From a checkpoint of a small transformer trained on Wikipedia.
Architecture: LayerNorm before each block, biases, attention and MLP in parallel.
Training: a variant of Muon for these matrices, 8180 steps.
MLP neurons of a small language model. Each row is named by its layer, matrix (up: input weights) and neuron, and shows model dimensions 0-159. Each number is 500 + 40 x the weight over its row's rms, rounded and kept within 0 to 999. Numbers have three digits each.
After each neuron's rows, "fires after" lists the tokens most often just before its 100 highest values on Wikipedia text that the model never trained on.

L5.up183:519465501538469477522577503512468495521494594463529457580433492490517484475586516488497476460523481508493462534466519519496496480505491515511553563499528472464534423535576445526491494472526506472627461505469473424562533550468497533454425499570502466466500461551467492518459529504491431458495492438420443637481461498442465544536471482489517519525553504528476529489591480587495494487489495522470459530499502425527486452556516529527508510519488477546535467550537468426467531568524473
fires after: "M", " M", "E", " an", " Gre", "W"

L6.up486:522453524555548432499540468530481556497524514502488537507539447545540502488459435468514470474482488533580536483500506546538527417491467478473513443473511467535521390452498512495513542557492505505618507515457526468513489516507460504460545455420475471552502615466523459557491493463441452507548462490470560539503480564408425470466540457571497529562550444459525479463441487522548541553492521476439480514469531580479488516529509526509484505434562502556526505470459498467514550472537460
fires after: " E", "or", " R", " Re", " He", " wh"

L3.up44:543503441590532489561590533500495421469440564488517480425513506469508496448541500464515579443428494457580544526506517551525401477551486521455539476478548457477549484490542419533508518505483476501456470567479460449478427430501494480475521527447423449523520477531561494543540494433507510517505539505541440544461508535540477540545557538508503455539486491576508464486519478523497491496496482546440560424541411547501499484500480523507476493446551451534513498513527491454441525537516548
fires after: " E", "E", " R", " O", "A", " I"

L8.up20:514509517487477579451502485520491500496559432456517501525486489532494524487489475473548517504518515494468462468535571510497562566512481532489499552481549468480504456445525544569521518436465477471480517419509535546549466495468560518491528491498552465451490561499478443497579524494461496533487541402477432492511582512535478449473503569516452472467539427513443527421440433448516506549502501514473514513538446513438488536495349519447560535549514401464433565501504473515498558520497482
fires after: ",", "7", "2", "0", "6", "1"

L5.up577:484544513509508459508458485548567525492524567509561554568460529494527456465520523519509460478512466551469542442463493401582435467485487543489474523556500509574503509472507465471470504480448539511564459502464469463574506521551462476518494549490440453533501500575432471488440453493568506482522523495534432548422433497525560497406550487489560550528545468492474426442486501578502528396431491445520536522508553528486484485508524517495544479519551427547486510523496458441522506492450494
fires after: " M", "w", "M", " m", " v", " l"

L5.up350:544395484515410469513531518575498504480508482489469473555518506512546547477510559453524566452479492454608554558545536515495504500529440523472520549544516476485495526509573518462511462519462460539442490470469485494500517502497501502533540565413531488546526522479501460376443461517506549514436442454502510440486518517533429518445523528454493482500477503520560473490515545523463396418575545485442466545539534449470552508482494535502456485443486518443551516491583496464522481500474456
fires after: " A", "A", " c", " of", " Ex", " the"

L2.up508:545431476520527485568507513504466470525552454503505466467536508481549490506495445487504563490408532573497554481477512536468521504486567472517493525506444520528456510532463575559525485447572445512471516488522460525555472520431444508431433482583501493567496484465473483544478526512490524488451494549503475444524606528441546480516558510513473472493548538570477500513591415595447495514485534500446436454442530538478514492512563464531505469491474478498474502501595458543496515482536406
fires after: " R", " G", " B", " C", " St", "C"

L6.up217:508535487571502422534504446481463570537474493457559543563471481501547566473517524493463499453496494516566433443542465478491490470496515425579491421418514561472568467511460531573504464511506468426512444539577518502451500516399529535534490503477485501467519527500532546461524466503500524543486537410489512553499464416514548418505499556507488566503508504542474508469486467492497461531490416534436524415493510531461505489459525499511483513528484492464486534600482477521497519600530538
fires after: "1", "2", "a", "l"

L5.up172:548499527505507485458584464488435517535523574441471523536552505491465473416478505472435467465522469496534516469545506500557551479533491430486486516540489483595521454542530489528500528424544534485439511474485522448479516479459529451435550491576469469417453522502483493539504564544509510584523465524531506461537502483489451466510542494511496528542492500502486468485478538411544564421448561458436437518637545516531518455466452521493543518512490528515505492490483540415540507546427489
fires after: " a", " ex", " re", " Re", " ", " c"

L6.up176:574467471574483462465508476552561444538488517524416454516502547487480521408537514487509543390529495528520514517509571456556428523462486506434447467518483463459500489555548433494471541559457459559526541383535501549536497511497525449485507500573524505579470500507556448450498494449468613460499461450510560472475524470502459472516573520439507507547489583474507504419460499523550492440475443506490503486471553454532507542441507493513481505511479504467539518529494504507541481490505486
fires after: "0", " c", " n", " N", " v"

L2.up490:432469486468537420490520520447473551464553425538549517542462572485512414543519521506489525564479539490462462476423535559559445533507443448459476540520462450466470466524584460457501471468534491535470431493442556493478485436537386452526486522509477460500487533499546546572486549502479437489502535499517529523453487544541498488496466522598492504481421503539580471497504548479500494468487496508520551499547540589523483493447471470458509558506562503466490470529567558445521469508482473
fires after: " f", "d", " F", " inj", " D"

L2.up180:527503487522575494518477416542518521550478489481448568546425528481515538536491480493498447493492438525497497502481535462540488464491424615501491528527524494502555426502527530470466473414500462465464539554459410496575500493537495506534520516457462554496502492527500520492491611554529532486500575459484536412464485552496487462491522554505528491427551468514509485580488516375573538384513537472467447524482534506492500469529492545497511515467489523456485522547511546532556536510539469
fires after: " S", "I", "M", " f", " m", " comp"

L5.up207:532495538504514546502578447448515591524536508471520538473473479459437470453476492453489472531531529524486505480540459536528531515501516439475553573527516393485472505497488482493470505520512541487438519402435484547480456512476493474488472544490529445581466521520536628529501611452504445518494548500530461552392542485563505469504541544475513508502455415519529441478469481563493473415461497567492508501505526516500525473525474441508474484495495469539573485504529539436432543500498458
fires after: "–", " dis", "é", " ob", " o"

L2.up619:495573500459484484526503552481476505502520496477465505468529559581469465547557500535449462476456543445493459512484504502401508493546518471460506560542417556462517581483508462536498505510556486546467409489559476545554495482555431546472483556517499525491458500513405510488468491512547473547422468499602467471567464525459500527486476432554509450509501486438430423529508540453492531490498453544544564541592513514497514455468476461446506500449437523464468462534534506503474510507548559
fires after: " St", " U", "res", "C", " Jr", " friend"

L8.up565:463530530450536490597539556518499463441561500517521560544516536471531487488497529480492500466452563380509479491473494483531508570526539468505522506499558480432529444466434466471530514510475446504558455439483397490582454546506491504505522507538509536434432545432452527546502467539502459510497493533461458451422455475461546453511462485491492477509506492519478473515511432502528447481502508570510595563528526483455580474464507454480554499498607493482537515514535557458523447477548531
fires after: " R", "O", "R", " O", "E", " E"

L11.up22:509489488504527528443502476524475520511432495481541583528472486528509402416527516466496508501418585503532568550527441447532548490591503559469564517474561535436515562569506484500481526523472421465481451532526464511488549554552461511500397522469520538497554452465515520459487506562472404453497492502514504535511505479479513503564464504481499497468441503471555467534535569497493477528518521494473491528473541479521479440478482408525419485544518454538559542533583429484494522497526455
fires after: " the", " a", " in", " of", " an"

L9.up494:497521518543436420505469494417527519528390456508502514494581504509414458559531510465515549495526551443478538522515525498519485519585525473524497555530490451482526498518495453488545488528486512481474520518458401505516542452514484479449453479470508511549514504458497475494577498439527436457556531507529531497542486428451417506541535561535473465489494516483476438498492483554497447546454554516415480429510551525559488560496498532451480535458408577507500527555539487430549447531489448
fires after: " the", "2", " b", " S", " C", " R"

L3.up165:448453508447471524456530499513420539533472591520487458461571512527524506502517494487510434524563515498465465544451525523474577481528429487453437504544514509495527500490540509530575436553544532518498643465474530494449487492397513525482527524454471487515551486467453447570453452479481522491476528525497493514445507496507426485478543448549474486503456540514498496579571506454529479438498523468438570519517513542539474542435493522450434556412508519496436459485485446492541536477479522
fires after: " re", " rem", " de", "-", " Rec", " pro"

L5.up304:537471519482504537406493504467462530504498465464460562622482512447533425499557507460525499479539514536526508530479502557435514461519423508518566504484498499599521535500447440436438459493517552458488465521474494503522523536503480438506385524540466512525542467548520497481419476499460473561490475488454505488435575520532493528496562470571560539480475533488457509489512471494460507499487533504530501523416602629495476492473568511532494507481519497562512452542505514497520561515480460
fires after: " f", " F", " P", " K", "P", "f"

L11.up497:548572524514516488577474477525407467591518448548562553532495498510502535448559554546489475558582513504563492484548510587518543513480516452430526493518482494492489518465515512503420450504491477496586440504481470506524501489482524429526462515508433511533463506407534482478512482541489518423548500484504515528499506454478520484481575459558483557569415564544486468484509513494455582491455540416505471438490506481437521507513490426444442541539514457492447475533427460482499500488490504
fires after: "1", " M", "\\", " I", "2", " T"

L5.up319:537451581506483504534449399492445497477487505511515574572442518459456503472482480506523464541491486506543486498525519481483462517519415444512560558496513428464516561508460539507493541466493528525495457465439462486552532499543503510465507500609514453483522474544472474468518492447520472504608497481521452491454478528462438492389538463451494502517463455549458468539524504506477558437442506591499559487423563519499542506529499551568422465513547496429497482466540509524438495563501481
fires after: " D", " v", " m", " V"

L2.up207:527403514486445484541517518440539491519509544435528482451512511479477546406527496487499517519488461479510552473541513481498534451501501502501544472523581509526563494425483469603446520529491478484442586528531551501494544504457495479517448492460537508450454466536485456509492457526543567490531545394561552529400491471469452478466547476475559569475517477452529437525554464515462542462466436442555467454552551488573466564544546489458520554467501535542506517471508514464484515537525455
fires after: " (", " de", " Re", " e", " re"

L6.up629:532487525491483478473474461508534497412560529462490501489542532505517475457484491447522475598477502542504541528497446565488566469481423504522456512446531561449491481481492539483485446533514507468479535557523442511451445454443470455486515464493489552529602508445512564516499513464553550454479527483453525531513468416576462483425492528481472501464514442552479481516449449491547529508533473484526485468552525469569493459385550576463452527478511584505449501531571562529468548570478490
fires after: ",", " m", "M", " H", " M", "m"

L6.up553:536454494510494508567523413578493493492579528522540488456511552471482452507514522422504482529493517485488479473541540525540490476446506507446510458518431514494482491544480530441576493543517567527475498474443453504514506494490498406519532499523521556536459456518428454503583506482470524499535450566440503395492494462537522457528522582473457469453557470476567459424489513458514514528481493516520478436428489543520542436544554467505501473524481433454500415577537487503485557415558516
fires after: " N", "0", " O", " U", " F", "N"

L2.up618:527502522513486505516471504564509500518521566453546510477465456499425541505517465491502455516481559558500445467518520496481549465414514494555495558524517511499490528573544476557501541487433510450464422527479476461510450469497512526513469535486518483515515443453486516451503494462581509544484441452530451525488510552509449423540523562534486472493503507493367542610502452519488568531413464526457508401494559596581518520558514558498494500510462550482529473456466545521500492426516487
fires after: " S", "S", " Ser", " R", " I", "R"

L6.up412:510451467511538526571433510509462487608525495464400506513567479487465509460512523450449459469456541479508468504494505544508549516524518458448531526506510459526477577514479524428492504595487539477463457520463504503456492549456519477550477545538463452445509523473551533454446539546468501470529478442491504475487580516477459462542499507446537518449492467566446569510503499584444461580460513533558496521447573537437486480487463500461441536532546457523558504555581562436469508509533515
fires after: " C", "–", "é", "M", " v", "C"

L8.up136:509412519523456497465480510522388402466503517486437595536513517458429517505561535524534501446551543489544475408519479500415500514497457510521505518489496546412503566440426505515535510465542472487526478485412528482471494514499533566501502485560432499548478495529511501501554526531543509482526536493430512498500470455415502484499514520509499443492528430572538532561508543499479512560489527476470547484539516461564500470585491489475488527558476525473526463587576489530466441536457514
fires after: " |", "|", " No", " P"

L6.up458:509464520474488487528550542442502512523552489471480499477511496491502516458544546476497489492491548526500556507501542558479511576497516518481475439467467489541535520512494368482493506538486552594523568481555500499540404519531466487526444535465490539478431525493538487426573504564518489545506495502454551496486478492474457554512495476593511504516548488482535488511536441439482503563492482520433474490464532599621469426512475488559451477426485418497486430562412513535483471491472532
fires after: " F", "F", " S", " U", " P", " St"

L6.up15:552490438527493433497567477458395501587488569529437529536449512408550504471585573494518466520484500529500511564534475630525472538536411475519531575482484468499409534476495523553531508505486545587484543510513480501551494501543537536489496496494530521493592466452459445473520518516524465425495441526496490468452496513449439504472549493484483452454514496477465512452457423528514483535472519549476560485478473544472445481565480492509458461494519517475490468498475479511448532506542461
fires after: " C", " St", " G", "C"

L2.up528:550568509503520482468493558557490482538527566544506508461526459523457508469482486519424566465464492401547526491486449487551414499557429457549511467442464491561476558486509481504485506527485401447500515456506501532522496488491500519485459563547459486512491431416502521519528512480532536509567412469477500454542458454464485563480521433494567496553519530562449502473514547476504563567465451482533447548470536509494516561511510438543580549505477488515403497505542454514572508516548526
fires after: " St", " U", " Rock", " Green", " Inter", " Par"

L11.up280:491564516529546583530450485463434406463508521468576467472473499491510532422549476515577542475533504517423458518517462551491452407538540501527546542478495456536480555570492515430456543511463595521475454472529468501492505495546429545479552506546531523538425544560492546437489477486498490424484470485447467516500490507440502452512544556518497482538595456449484487486478511467490480568494514521521465538486529479513582470502555471475523535476475464451442468544568523499459496477435512
fires after: " |", " L", " part", "|"

L2.up142:469536462503550478533569483457483495507527436525524504511530519587522570470487440464488509512455485524508481523561599483595569532499529503470459450434525460494545514483464465459430504455544541522436473436567518505433511519498468507483449455519442457533563462470442512470489458540559573507496542483488553456521562485458485474479529470467508476496561465550459486520500578464524398547531519528495488510445552570492468496515491502447565484530552532514563458477458426547548554475502470
fires after: " G", "G", " R", " Rock", " and"